config = dict(
    d_model=224,
    init_std_qkv=0.0334,
    init_std_up=0.0334,
    lr_head=0.00315,
    grad_clip=2.0,
    seq_len=1024,
)
MLP neurons of a small language model. Each row is named by its layer, matrix (up: input weights) and neuron, and shows model dimensions 96-223. Each number is 500 + 50 x the weight over its row's rms, rounded and kept within 0 to 999. Numbers have three digits each.
After each neuron's rows, "fires after" lists the tokens most often just before its 100 highest values on Wikipedia text that the model never trained on. A number after a token or word is its count.

L8.up348:496576518531493474581510523467549535454494544421486414577489590592448462532548469420551441472533560507456513484433503513502525459515589482486465432516508484521391479422479494430430537547512457453542483403536551522515504558557627505503534463452457459456463417477479454456502566428463511560522434555532479570365505537481491474420449562488509532456487529443529597520489510580500546440458
fires after: " f" 28, " j" 12, " re" 8, " F" 6, " ref" 5, " v" 4

L5.up627:575441528491522473514524499405550477551486492556548504517454493548543561520599438453429504458479493461518517479531461551580476507459542583442450546464455471466415556461529495538594476491482582530576489489561487492418502411454420444389554471545443602556489494493531561549539467445480614461490441485432542536431402456518498501498486497461505537486517493427453480493499490503536516534437
fires after: "\n" 38, "-" 7, " (" 6, "O" 5

L5.up164:493481495497465547532491482315536579533463444542432433482412470474460617487532526495485577525486583478491543462494408518452608537553532580469517495499577521408432496566560584490539495549489485562501496471549584464447537429422620428485556440443508394500499492466465456514460475445484455530517423517541522577464456524444492408554512448535501535499551536576458440504420457530547512562520
fires after: " b" 16, " v" 9, "v" 9, " B" 9, " inv" 7, " V" 7

L3.up504:463541454538515448539530503635546573484468553441452392551537462458472519401557544560522515483486522558422471519523474424501592490484444467465523574584548425541540432362576552471592465427555532543579434515510575539528589461496536447543514453441491456561481540607519546626438424467545518521441550529491493456505511422479504551574485556474429474444476452442533502570455444518442527553466
fires after: "-" 12, " h" 11, "." 10, " " 8, " (" 7, " ex" 6

L3.up252:403515531536561418481524501490532489448604549507463451486467506499410438503523451531482518604464488437510507467534508509610497527401597416452486432561471413495456515561496526449450539478542486497465460437427453474556517539411570430494495523497458467478522545534468538505454477489607510539546551527530509472561589555609410447496426478520445509523410507537456480437525411572509575546533
fires after: " and" 46, " was" 6, " wh" 4

L2.up339:520509415575565520380497436579573517465545493527391475483505370545477496484555540400496557515540516489486533459616416491523538447587531537538512509501446550450570529418524363492466377620518534556525391526508472504517391415524467491505440562536457445475428458388615425532525435466566523432528515591591531464471526527511433497522465505512446524514550491437478530516597521467466461566532
fires after: " |" 58, ";" 17, "|" 6, "v" 6, " B" 5

L8.up371:478456499520546462406476554425488546560551545440504533506539580466481426472541526516467467528467450450514481461558476474495520537539506438504566400500351556514580533493468488439460561456572571471494537487417538525531495439505496455519490476506588508466468426524515547542495512536448509474413537538451534443519494544437597542441480446540408639526455462453469476478424473501535452533493
fires after: "\n" 37, " \"" 11, "-" 9, " |" 6, " (" 4, "–" 4

L5.up380:508468484549530445402484492466417482478505534607522534514519499471468580511548477455474429528556569582459483593422496526486458486506552527484527450536465476546484568530541539484425650512484495393558428504533565588476495498614512491503525524442503555473493422544558518498551485542519468630408459423513444465512492550496578530490491558515608518512461472477577447528464486460392557506491
fires after: " pr" 13, " Le" 10, "-" 10, " F" 7, " Pr" 6, " L" 6

L3.up447:599531466436527477423554529624569581415408552486407430533499576484499508440503475461578448496400506526484447549457455418516574477455551507551512496536507511488491490485552465453528474515520575436523390525437475473482521493488523565502540453469493500457534485466401472598554537496476432580543510472497497542495426519524293528473429492435469514542467421417548503512537455427557505517447
fires after: "." 44, "s." 15, "er." 4

L5.up403:553516510523454573494487491499434515553530587450465599538476482464511478453470513486486510450477553395541555517487568391474497454458385528443466508578494479393480558498456567449555451469523496588579457574557392563483571480467559584474502446477498566504531499382574451550577553547561459553491437520548486622444536560507466471610476600493506518550442554552549484543403520454528598479497
fires after: " one" 18, " 1" 9, " (" 8, "-" 7, " st" 6, "%" 4

L5.up845:490513584514478466473559542564521453503566493528468486498514559516476533487429453490532536494454506482498541436500576450562487471478484420481515490444599546543525482416500556489468473451522624542537443431556461472543527548569518578512468374413535471508505512478414451498380538577534417479392471469502435439544528482486530418483500468465473478509569494461519472465504477560502539484481
fires after: " p" 17, " s" 16, " S" 11, " d" 11, " K" 4, " t" 4

L3.up73:515497512568482434491567505501546430534484453476489459619484505545401520529476467493505543547505467412453526526527481504507613395383537484502541469517468548547535452519502524528478535494503466477505534504517533437498511515423589459502511452481453410465577420427436454502443492511416455514561632547472461554552514528417591448510359546421411491494438510498484513519524492503564476460437
fires after: " |" 76, ";" 17

L8.up146:426533490465482523540506489538571547613461474526439442496553482467489498479502494485528536578503511414553531554495554569426440480457454463509520530442482520430509462458563451541519538469585541518427571561525510561494479485463507532498428438510465526480497544507466539500542424580530509556562480441494483497579477527574510385522409504407378452537469593579545467518506533449531488611500
fires after: " h" 18, " a" 9, " A" 8, " W" 6, " H" 6, " C" 6

L9.up481:633520505464526510522545442507504473462460495443371461504549545466486570533580439483464496451389536421554574509452522587456500515431480461520511557415604467454396490463532557552392460459517547553457512433567475587594497545488532483525492446486515668463472479487450570373470539541490541535558530442501519525569585439524496547545531491523519542533473539409532488462485495427516507452536
fires after: " a" 40, " w" 6, " is" 6, " A" 4, " the" 4, " was" 4

L8.up135:629521564459533444507509491522464437437425497577563530527518524516488481490561492452510565420534504477456468537552610536478412466552468517544481575509435434545486547481511512430540531455508548527427507497503397486590527505482524452600647585563492477547440527447505447568462503524438502442535472503530549547559469403519531445487459570470552549425529568609394469419540441505497530449518
fires after: "-" 53, "\n" 14, " |" 7, "|" 4, " A" 4, ";" 4

L3.up328:507561406499450481438495493500560583500547580531493443499533476458471502570639492553419507607465460547579488532557407549471488442503517559452515575421466558556462486517494568497406469516579556531527476486462603543488415556562488470440517448480410429394504516414535463471427507482511418433567448482444435415472518438517549540475535490510434520509474527511485496490456485583556514525519
fires after: "\n" 33, "C" 5, "S" 4, " All" 4, " Al" 4

L5.up651:538524532437421445476523537565571485517465472405537506562419485580480486422423486548495450444529572490477490463612497438514547461517570554515515507467537565659448599491524488502425438477531555474437401509528513509475554477498540486532488455460501542565392458545470585552528499515567481529491467478507462505414448449424513551538371584541468489476560435511517480478458512461614495533404
fires after: "." 58, "s." 10, " where" 6

L5.up852:528563571527442539493461412430613516617501542524473492558498453526622489397490542517463488557469544454491378464499466533468473529521579476441497433467479474584461454528495512452406491485526591474477584543493579540484511456504581478428451549426478541532444453531480473545479544590425501522526469467476501566534411519481495428509515611489520472532470572571629453506471424475471569490478
fires after: " E" 29, "E" 14, "M" 11, "R" 5, " Ne" 4

L3.up402:500422539498461431500495583507528526546519480538512471595520461492490476462543539379488543563574438401525529390530467449483594495460582459479446465434507519516529521467538476465422409506468498523535443467577505516588514444531455486529554536400499518438406505476562560639446476470466502490488508606484481465433515520433449398502438499527436540481523544505461443487607522458555490492514
fires after: ";" 54, "\n" 17, " |" 13

L5.up420:520469557500504475480542421521461534517527571459482498482481484522489532500500487505466527409515448430519491534544399534445426519474576604534444469525494468477512557480552512504410567483519481524491582573456523567516539561541516515447546525560527630522438493439547460441543429552497492539494483341562478483574452482596414429583471625558483418444460534566609501564506464500443500545527
fires after: " L" 20, " l" 13, " W" 10, " w" 10, " Le" 6, "u" 5

L2.up533:503557528476471502486391503489578519539465519471429449589421475571542487460478486489526550522427460536402520502497511531612483522503544470480494469462514598622521515540519484501505505540541500524587424559524454504519523418429491501539466582462605549483439572483517459527519465539438457503543430509417541505494512439493507419531588543435570481449546567508441578453448519463504473478627
fires after: " c" 17, " m" 12, "a" 9, " Res" 6, " " 6, " C" 5

L8.up650:465460538452532504393550504511463552535506466517485511532433545552572479461537462484488480436527572469577579470513591466485432574566509413489497468519495482469517505595447448528510560475452586523418509514593513430561539507498531468570496432541607494519478492495443508550464459494461504528465468468476436491546463585481474385545507507449386441617536572518538442514484585552531512467500
fires after: " a" 33, " A" 30, "202" 9, "th" 8, "A" 6

L8.up545:587379498490436576493522502438596478515475492537477537594464468512595539460438435553636482506548439603466487453525532471416499572496558438482504492482571519491427555490528447390544416481494517517608496496483556456471500514531491519517444500529522540548511467424486531512536477614541517480477510585566468456402499497499445479552410500435551433470487454561558482395529512475547512528461
fires after: " |" 26, " 0" 12, " ex" 8, "%" 7, "\n" 6

L5.up696:561533537504518539455546519562568513509432574491501490533452568473488498463487511465508488487506566587362459551481476502435534468583571435544488514538525497568469419532550465325483430482487560507437493493527500491538550519523516504428491471487516561470553484512551454532542499595524473490509508626519468457554425453403531459491488580527465511450467444559410474545448493573463603559441
fires after: "\n" 38, "-" 19, "|" 14, " |" 6

L2.up782:498516502535492491462519495434483501483501479495475379591496533551409407576492544547545466482559442400525410515392516469511446561487442531484525543447506548459551474426475490474456548522482509456509447472463484550517498534571517529481580510512479594315535482448480554453514496394520412468503470543502534470526449521587460543521458483368522515461560512510471583547541435472599477567557
fires after: " United" 54, " the" 8, " |" 4, " (" 4

L5.up784:493476499464525550517544526467477506579512488604489468480509432513540576498412517550519557522552548506514486405559502526479439542449528604490502541464413492440500467418473480529523417505547445564514566507469475510498590486457570517559517577592475432501501514500442450517445525607544474514524539501424470375455486494425555440374472547517510503454506525520437510635526578447491523561572
fires after: " at" 38, " in" 16, " was" 6, " to" 6, " under" 6, " of" 4

L9.up404:476424565493482547580435427496471442516510557526538531556491515425506455463546468453573526505522516542515516554471473602522495442559491476507507499430612410537455535419520459473378453465443566431596504560485571460438434510527463525450502433561549590459581423490476494457579559450528516452419586495574564602531527491503514504430424524460491418569540500506484422576508533525514532512499
fires after: "\n" 24, " on" 12, ":" 8, "On" 6, " (born" 5

L8.up92:495492477476546484489483473495574519469392562444495474551420496458545481450458413445569446510579511583417520533517560414507505519553553433449535478462497598558454600444411465383522544533459471500417466535481520509435499551387587604546521537526524442543554506482513537530521512514521535482464452455439504518496549578523366539529424463495488534483431548436521425510465501530536470559567
fires after: ":" 25, "°" 21, "′" 13, "." 5

L5.up193:493480536500468499491505559493511439507479496504499518550422525519513567513420457495512501447475582493471431435480542531463513520392517458521520432498476453529418583487556520482530500482442600532531602560536454486438526478555484586439450555517495586493506487489483418476519581501450536593494534512473533410554475551553554497546401541475483496520479409488466425472516490531439544541498
fires after: "E" 19, " E" 13, " Em" 12, " to" 7, " Pr" 6, " pr" 5

L3.up93:548504441524455466464632481541503524437482482532576454612458470484522528489538475553504584492476548549556491535617496524434500494497537517522500503458483503467418499496495488479607476465426515521419527478460553505559520513527531451494449528351483382498413597493538528500465511465504546439514506480520488487508490540415532435378484521552522539414463515417500524516534403415467481511403
fires after: " G" 28, " C" 11, " H" 8, " h" 8, " g" 6, " c" 5

L2.up287:470583415463462568558504504518527559571519592456554435542476516507513502469571395452528624436513561487510504562483450579546513497503450493425461486576519470531508555541535430523528425414502473380448433513506520551468464513454511587458388547428567546442545657569516568511453514471507568458492500492503519385528422459508415455507513585426476518503512563563543432466504572529524579507537
fires after: " F" 13, "fer" 9, " p" 8, " W" 8, " c" 6, " A" 6

L3.up811:411593467515496478428567391486550506534489568440537481518445442588464491395502535589447446439523439522499490502527531536455418507421502486557460484535447520532535456487527466516449457613598543441473480524550516469503587498488450573515576539464525499418509512523511411558451538557534449491429602411432461504519405462476372623402534501538412501537554420533536524561477461462476411459542
fires after: " the" 44, "|" 7, " in" 6, "-" 4

L3.up875:529510559494599530471510528492451492591452552507398498582461447560493521459485613512403470542432482502545408470519503427565447488487482510446529453539503550467566478485498488516529557459473490476558494466397439501479568385547523506459512517408452576543560474455494489527553543364453424553495517548509419539513528468513418437440426505484547600510379567553440498442503460429490472485601
fires after: " |" 23, " /" 15, " (" 8, ":" 6, "-" 4, " O" 4

L5.up87:442367563493465487505463533517546489451520479519479531609519517586501515515521482453481529554486472474491454456476477454445470509521509634560515506449455469458514526535528480488608597521474554566442523474524405535481463414532521383444510538516553616495492498546440486547560469559387581466511489501502470512473522575505483586486443586422577484485541376530580464471551488452555472505397
fires after: "\n" 27, "P" 16, "M" 9, " A" 4, "-" 4

L3.up346:636561519486516585488609610511411515555436459543417484532480414525489508546519563506444518443450479536393500503585494634499441423476521445512380487523526507568426489568466513523396556568534521516608458447590490471606465510533486443469373548564532529481415445474542538535381570566438472508542520587469515490456530545443491511448491480544502543455511490608453434498487451494495487423555
fires after: " " 38, " C" 9, " V" 5, " (" 5

L5.up868:516522552503463503400593520498481510522520484595493575543556512536431551465469456480442504458452556500484605557454528560546409572494506443476429490433482425463470498461431521492431467518498484533467416448491571632523511526525485484594408458570499541477500517394497503479512467495499490551420432495544485471564536573512611426534485495449484413601530498448557518528483585489617464523519
fires after: " A" 20, " a" 10, " U" 10, " one" 9, " Un" 7

L3.up40:562485481543594593537416487561451522565551492435490527493432502524555531594499558424495526591541548497529535532458546541392517500462565443423496494510427547521497614435490476516519513504452478595566502536510450424530484559473470512574560488539476455438492434400573510491499467454462496544555376463541502457455504555485463416501551568498511566434504535581500450521454555417511406514439
fires after: " |" 30, " D" 11, "Th" 6, "|" 5, "le" 4

L3.up113:597457473456525519493421451543489521494529477467468454443499556482501603472452531495545489516556499437558422534498616454482479452570487564557495418593473549502510510470454473466483453524547528524495482510560465479482500514501467439467530480549442555489558505453563542570473491530486375492568513447507502454455479575497436474528430602475481552459450427408418486593551432479613465452540
fires after: " |" 29, " the" 11, " F" 6, "|" 5, " in" 4, " to" 4

L8.up349:503547466533552435474497532430513482522509510488510489498476444457493444426541552498452508456547484415400496436497458533472568557432519440389503537559465528503510482635442423354513431469528485408613590456573532562472462543464534493546432475525433458520517495468461478578386432472552483498533484524632477560676513476603532382550553529461521471535475493437440504525503532565462547542540
fires after: " and" 26, "," 26, "s," 10, "e," 4

L5.up663:461486483494462365503505429446514492477554462492516517532573336539505538517587548449515437409435454472520426396601471535618567493555506531581481536453450530530502558514440427519495525452551610438544537484484425528427487473499538468469508524562530503390486505432509516554458588429516595548420540492583474617494617497489513458411547568455470470481441490454459569528476442499610531553504
fires after: " am" 15, " comm" 11, " l" 11, " n" 9, "m" 6, " in" 6

L5.up546:499521511510501477408398493454441500521451608537435425573464431530543507506469479487520463561463497509520601463548513536643512483515572593514601367552445483503451479462517536494471526530549494505537475496447489525465564568564510418499481539453473393463612550478423530547638466441513500445554518455398538439522532468538440505448429451577503481438476570545485539552512518559565530515527
fires after: " B" 11, " v" 11, " S" 8, " V" 8, " b" 7, "B" 6

L2.up578:527541459540433488475531557491563531527484445573525495454502524624436506541494529483495442497490542542478529489538406462537562476508426520562586557397499510510451523459455508468519444509579420454471574527551398465443497474433486447400523443443527575456476635445585574484436474402517403503461510517584407553553493444444509468467518486501542424535508450568510517443425488502483525524506
fires after: "-" 28, " Y" 8, " Con" 7, " j" 6, " p" 4

L3.up733:549498394527511432469619489492615551446491488504486501478529393495538466431432516369501495478516540555531577574524613413554460494549543492431592533476495432528603468476492479435494450444466510489499470510569412525499556516489493498552559523426551478613481491454469478520480547521459471504421502519427531414475562413503468501607464456462438501511468521521505479431486470423475536545596
fires after: " s" 20, " ex" 10, "it" 8, " sim" 7, "s" 6, " S" 6

L8.up259:498531568421384497474526523566472590545594506506494355471483471571457627537502523489495438564481430491588417431450423527526487488507517497488498480512503478513609424579386451502510525539529460493532424444487589546474484505468444572443455445443521455432538543474503478514428540514547500523541485527506523431557568489498512573537450496516439426424558549528449560456528410537554468572532
fires after: " s" 19, " f" 12, "ff" 7, " en" 5, " sh" 5, " th" 4

L3.up121:474483633530539553472581488506430593455520463438488571531555543393512513532466550529560457567459425479456571372502603485421483486637515389552450415459499465576529505546548515529474395447505456579527587518514455583532401477499579527469512470461567476511471475458576553434492527523531504491441463488480528520558535529484536510393502559540552558503414531410481526501475503463523469521502
fires after: "\n" 26, " I" 9, " \"" 7, "-" 7, "I" 5, "E" 5

L5.up678:447462591560615465506472449501488560492577520432430400449506392487457468456535488469563489421523418511530487442459375532458494447538578573519436540498497494527603506564531527478564519445447489513506529521532465458607532505544477460543450454520495477482447497501471546492439493558453457530467532507542449568652561503439415506552587434473472492507608493497534423469443499509548449562517
fires after: " wh" 15, " the" 14, " The" 13, " s" 9, " ex" 7, " as" 7

L3.up746:600488552417576402482497519488521547498535521544472525520486436546577552488449566432585491547460510458553393474476524470422536497517494506518458555547354509450539593502545582421524399456485418620503396541462476519582402494525484499461468444493439524499397450509472526575502585570474416463536528534453445459466353460544550440485534454507506566463500480467483554470487461459545574481539
fires after: " |" 70, ";" 9, "t" 5

L3.up686:519449533443439525569470550473496528484361478463488475509474501538541508532467502523419493505492503435509413417567516555440483477477441482460519539525497505558468470451576534484558602475550445517580549446536493491438473454501501581538494399534508522492389457543466545540494513509500522517495479516526510592541551506418467510487474453517480543450591573511360449525437421391506607476471
fires after: " |" 34, " " 17, " f" 8, " (" 5

L5.up662:493422538497524451470556491517515501524535429457518508500483546520509503500492509540393425446503496591494492423549606592543513475488471528440471403534548429548547628454610512489509529558567426466490512534497447545500526441373482494494455464390521511424509463542638537521448507542522467444370507524565479463520459473506492435544551524407488458583475507433464546472479491549548512572431
fires after: " C" 16, " p" 11, " In" 10, " c" 9, " pro" 9, " Con" 7

L3.up540:577518597504429514457457481479514525506361472480454462592471498529494479468496489482459539519590433448566484541559510463434484454447504506391529436556497572579580397402478529402459486487491472583503510575575531589494456482520516450566470503512419453396559436524524464478444544502439506462537601626481494520559480570445512438447465444582446486542551578530507589506535442482523571434546
fires after: " |" 81, ";" 11

L3.up781:472465450547433457445520520488432496467530480493513549526430538450452613536480487530472557468472497441467521527548458539468557433417504571436565479567494531529545482501458424500499481506497472473618519440454529456440495488508484500540566485537445495411516444508529492550507504590514556418482561616422489522394535369582483442549521469485371496490446484428501539576432444486496485448469
fires after: " |" 31, ";" 22, " G" 4

L8.up655:501460544468506552478530497507454467498441429563501540552433525462488493479459470462485550422533554570546570531529425586531456520445486403497432591453462537545502539565531457530487442498500495408441496488569564517444491511555459482395525550489468483461488496540475528522492462478540641492363537508516491489474412525479483637450486468408527451544545447527387470508569389433512507586550
fires after: " on" 16, " the" 13, " G" 11, "On" 7, "G" 7

L2.up618:547511474472441503510447541501518559532493643486390500550517563508575482585497453380420556404468589505474506523427557503484524540488490473465461483470489484420461523541548410463546457499512504518560550554537454485520515411532457486451564526428582530471493506497591556460415467479453516557506453516549574411349491603560584457539508494482402545417504500441515493496433460495496611521449
fires after: "\n" 50

L9.up513:436519533504484503372500417479475500446582510498589534607527516497583526488503561491580475490551520453543459534504465513544470419453554516496516498535461501467519537515494487511577424551449610451518543433619530637461508467439522550464409478529488483337362426563415505515471515499441436535476483512523528533518536558492453516527466548471465495481371564492467488448531496549493434422481
fires after: " C" 16, " T" 9, " L" 8, " H" 8, " F" 8, " t" 5

L5.up284:478541439515478542477546459605457461531494487493496511555462543566506560521565510466585538484521520455508435558415495457471466568452584535529479434484447554480534535531496482514507505589453538413424509506534537454468506497504448593499389500414520370482457539553433554460508469555559456520513536584470532466510527531455469487504569627476539529404452536500589396560436520426513569511535
fires after: " R" 14, " d" 14, " c" 13, " C" 11, " H" 10, " m" 7

L3.up514:537514580479611477627493451495544484576485417526407469487417495519456518481548415499473499456513549456552525520488609493517506576507482555521480504516492469522522541452449508460462489529542510530540489470578514490541381513514460543452445520464487414398485487462482622520452422501513445458514556438577378534551567415462474484524425467509508496500371521497462520533495530505564540412472
fires after: " |" 34, " was" 11, " to" 7, " " 5

L5.up200:545549490472488602441545529478517479525524500493516494546440498480452421550562426511511433553475504591433565507468507572536472524502507464483527465452522522460478474447507572472546527550532467504581577511527558472473505523568547464531516393436485508481537516562558493430486494476412461459500438538523491523497540602442555527529468533511487616533510448481433463494524470464414484495484
fires after: " " 22, " ind" 21, " F" 14, " f" 7, "f" 5, " rel" 4

L2.up812:590554557506496535524500546565530496479411511451517425550364530569526576530464483510461527484507499437589502473529505450438523472429557489569517505505427516478591547491545515525403388429496460604551463550549532572492527523605504472466448535476487530527525473514548464446505563451504484485505441456554551522573421513520417466493515560475494546404368549486447451574590406444468509398478
fires after: "\n" 52, " |" 8, "-" 8

L5.up669:437493526483601472547530463552468498484487548572524511502469581459538584524520445506525512470538454435481534539492569413488413545434435486567506538468548466443429501543472555501544566472485513499465561542557569546568533405507506478409439522498561510439520543467477534535514507527507418498457506492515540480562433542515412491535462598394428511519515622492491387506416494510474493518523
fires after: " World" 13, " a" 10, " m" 8, "th" 7, " A" 7, " M" 6

L9.up829:485490456555504505536543492521563593445470517415452518523495535433452553425517479521607492417465467473475521387445459434531419506579552483540478482491568588520602482481479461569418535485521488479517528439430519511466463486475441504510516512583563549469504475507484535470482522438505546498495458516427480593415438533419489484492533455478554641475498522506378452497563512371590527445484
fires after: "\n" 30, "," 9, " \"" 9, " as" 7

L3.up532:583502570545571483462563561531510601498438561499415454486497496466511552530455453541496525455503549525449559488453511554409538509599528450491485511601536509491450529435463456520481525486356452481462527612554452487488537373534520530474600442545505549496485512421455530513414485499462374498437527460419553468475416466497569514479508471464519562471541487447466391419507450475521500551538
fires after: "\n" 41, " \"" 15, "==" 10, "===" 8

L3.up714:568510605502507508535490546520521609598526492574370453520492496490565479539439457443515497480545567527559535474477507539539418477588485565489495417436556396498509461566467536508565580510504544476462474552497546515578499479408491487486457454466436460530444511474541499528434540565421514495645406464470536531521526527462535508455400437516504505574521363495443553508568520548534462522548
fires after: " —;" 14, " inv" 13, " with" 13, ";" 8, " of" 7

L5.up138:523511547459542562496470509480507458513486435514466511398522523582550511503462419511535459497512523573477506526471493631555521537509518536487550541497465448504534464469521572415482557530524631472494415429559490499496606492539525562405537431447511430502372455490546452512446445578511536514404348456462452432487471492514525571488590560449458558517556476453471599421559564438466446578441
fires after: " c" 19, " d" 11, " F" 10, " f" 8, "or" 8, " Cor" 7

L5.up375:576499507500480565525518490506494484458447610487468523554546508504452573500551577491533509433514561397586457552421437538494411495557513522510550495431443459562591519526444509450565535505512595548588551585485407540487541472487503394464542538511570528517502477567541547615441523508531475475562470560442493489453464476480451473477512591481444545500538513505489566433577509562596491462435
fires after: "\n" 22, " (" 9, "|" 8, "-" 7, " O" 5

L5.up212:523481487547534550558473517537505396509507551454494481490545471544532571432601454423504556601399513355473478495442618480519459485410477433451539517561463529547592536536467494515502514491542564600536547588476535537412491475555504489473606448479562540521518428457495495533433492531475452487553470556496480440523449426468488434483528472452541465544502501481459502490580544533588477618435
fires after: "-" 65, "\n" 21

L2.up179:529506499558417512505369528427510450477492542472425593503521542510452551499420517517519472545494462513427640476518564433490505484501499528497494548505463506464484578529422443417587461564492518503514536544435481509456528480513513456465479494455561473515528520546519523510396494454492561429459429443526530452402481482585533381525481466410557611393522518557418480430591560575496569516508
fires after: "\n" 43, "k" 13, " |" 5, "us" 4, " of" 4

L3.up892:572452540458493469538564486529414439554453518457570492575466526549551578537460432402525547425538514477504482452527526472484583560492502574504437448532499477525443487513501396538500509566515521434513533552580445553552491509467597457445503560484556608588508554499440510451542489569499497489541465444477552480439504557583575472627446530415549507469530530493473533370486381420520514471505
fires after: "\n" 53, "|" 9, "-" 7, " A" 4, "ens" 4

L5.up737:504568438477483500545509434382432580514534506406426477570458460370379495489606438551494594526548517474512581497530498561477476485470472491467531475432492499488470473432486487536492437498445516543498492482406488521506537492516584465539542467528527416397566492422471496561417435504454474534625479454523419588532502515515485450508483633537462580499522594544525499540560531465558600469580
fires after: " B" 27, " J" 20, " j" 13, " b" 7, " G" 6, "J" 6

L5.up0:514536481446547450561588555514483439499506410424525505480513439493530531524631403499522472514537470556434560472480550531522487454640478479481526532441474519477494456489499535451556549520524571498443493515527487445504471495429402501406518528551489363503360448448581575458446421463442475514498475545423458521524477596468495432452561601455502513483510534546593472426564534560519425467528
fires after: " c" 39, "or" 9, " ac" 7, " C" 5, " d" 5, "x" 5

L5.up792:411531490478558541497595554611514516596453412572525450521485556466498549482531553413469502456549569475405624468521579452517543439504541513484571451464459532512372548619505512465541450531552514532551384508504576539526494497479575505533438448472559503496412452561551550521524493571544565413510538399433493475557440505519505492533498512505522474443460432497538559543447504468608636484408
fires after: " B" 14, " P" 8, " M" 8, " G" 8, " C" 7, " p" 7

L5.up145:499537528466501519465570599511484611546554492468511525544553430477509523494441523541520496481572494619459459529517482512594522585518517488437490523493431363451606493507480499476495450431443504457600496492581463480486535546360420528485446501450463513489528481447453442566401437519461528548451556444550564440559445382560507481593376498438504450408440481466499485472447495468497449549482
fires after: " M" 17, " h" 9, "os" 8, " S" 7, " N" 6, " em" 6

L9.up672:511460510477553487476530480479542455506508451458491555484447497456523510548477505575474559545488470368486514390433519564572424399503598502500501466442532506504466510603538554514512475512615456539533587530562451545466534547466414497476526450394567475425489564474436555480413523579601562510499538457471615585483516509428533526471443542547378559508520502483429505557547535481536566584458
fires after: " p" 14, " qu" 10, " P" 10, " m" 8, "." 7, " sp" 4

L8.up507:535518550399476495464453559525597490439478567495429498516432524518486533550470406490506514580463489462510544519486562502514490552483522584521542448587573476582479423595450473488524582612459459468412435479465501480601459522500571424475490396507483565406529517494482515515504516458512520534568505483548550597524582610480419392474452454498451442461465529506496540493532556580600607497403
fires after: " b" 17, "pl" 16, " B" 9, " to" 8, " and" 5, " p" 4

L3.up152:494482472444506398623472551534501518518524620538471581492394507526494422518533569399499552480591465520542490513628487480356499484491519531436504560489513552467486472453541443481449513422536408537569426538445481479589431532503526504505491532554428529463479477401512519540545402503555465502522526601510502547474479527479508396494507483511415434478481448518432532522596445467508460517433
fires after: ";" 41, "," 14, " |" 10, "s," 6, " United" 6, "e," 5

L3.up395:449421524529540463530534503444480598511509589504452544460458489455576422487463554427558478558591524413461541597573463501425631433428527456492402467472525525448537516526470498495523501539492450519515461504486469553540513491489362571392584529491470507442472501425456493523526513488495586480487496578568432525506599446517432427507544511421426506534451564501489443436527494476470531503440
fires after: "," 24, "s," 19, "e," 4, "ing," 4

L9.up253:454523602581575570479408521420460511512515555460480499470544558531523468418546468504467515465550460444416508469518469523456532515516466391526477371523421499528473436441486528410510490590567459469457584503456449472570499504513576529451488530518520456539493418504460537492483471437416496523422460513588450540486434508471565571412562497518477577430496523530521383517489547501568448552510
fires after: " \"" 30, "-" 11, " |" 7, " (" 5, " The" 5, "\"" 4

L9.up749:486565507517547491445572472447532481526526422549476531502541482544615559435481513504428582477412548504482527439528474466515601510477525491451509481486503461440452485462439519509515498486548505524572492558608516506473440471453521461465495504433514403441508502553454623420436458574504541480507557504421507516431544444516444506561422447533495525439436562465498490569427552459510443482448
fires after: " m" 31, "em" 8, " M" 7, " p" 6, " c" 5, " h" 5

L5.up585:472401460454540487515486505473550543511520468481507480461468428493497547521522531533467543511592491537528537519556507582563424510556492554580586522464406547614527450485492418480556500585460505464462493542462543533535541553554575575454455568632502473514429552488489490385479487503470501488511552518625481515506509433349528455580532463518511486494443402473444465495391494384596447558558
fires after: " in" 39, " to" 12, " the" 12

L2.up27:572521463474480598483408521438559500504499546539515508502524425512423535433534486519415491508435556537415557465473489459521467586465585516499499508480562567439607538424527497494507474505535472575517466557489564530524523451567473548527569576511492484463513476476527485501496512564519433507415529528437523495402585498505483617469494393466413522451552501448543510521482533458442457457506
fires after: "|" 26, "-" 17, ";" 14, ":" 7, "," 5, " S" 4

L9.up628:390418437476511459530548433463443588441511545475552517451554611445474435461553449536472552459499557471449480551519628475502451417349528485557426612462500502492504524479507488476476554472491493601442516461620538533477501514495556516519502463543528530428456500470458475487506466500550580461391443518543490557534489565491425490441578590537469498458566495554560493575474443452486495566543
fires after: " the" 20, " a" 11, "th" 8, " The" 6, "A" 5, "The" 5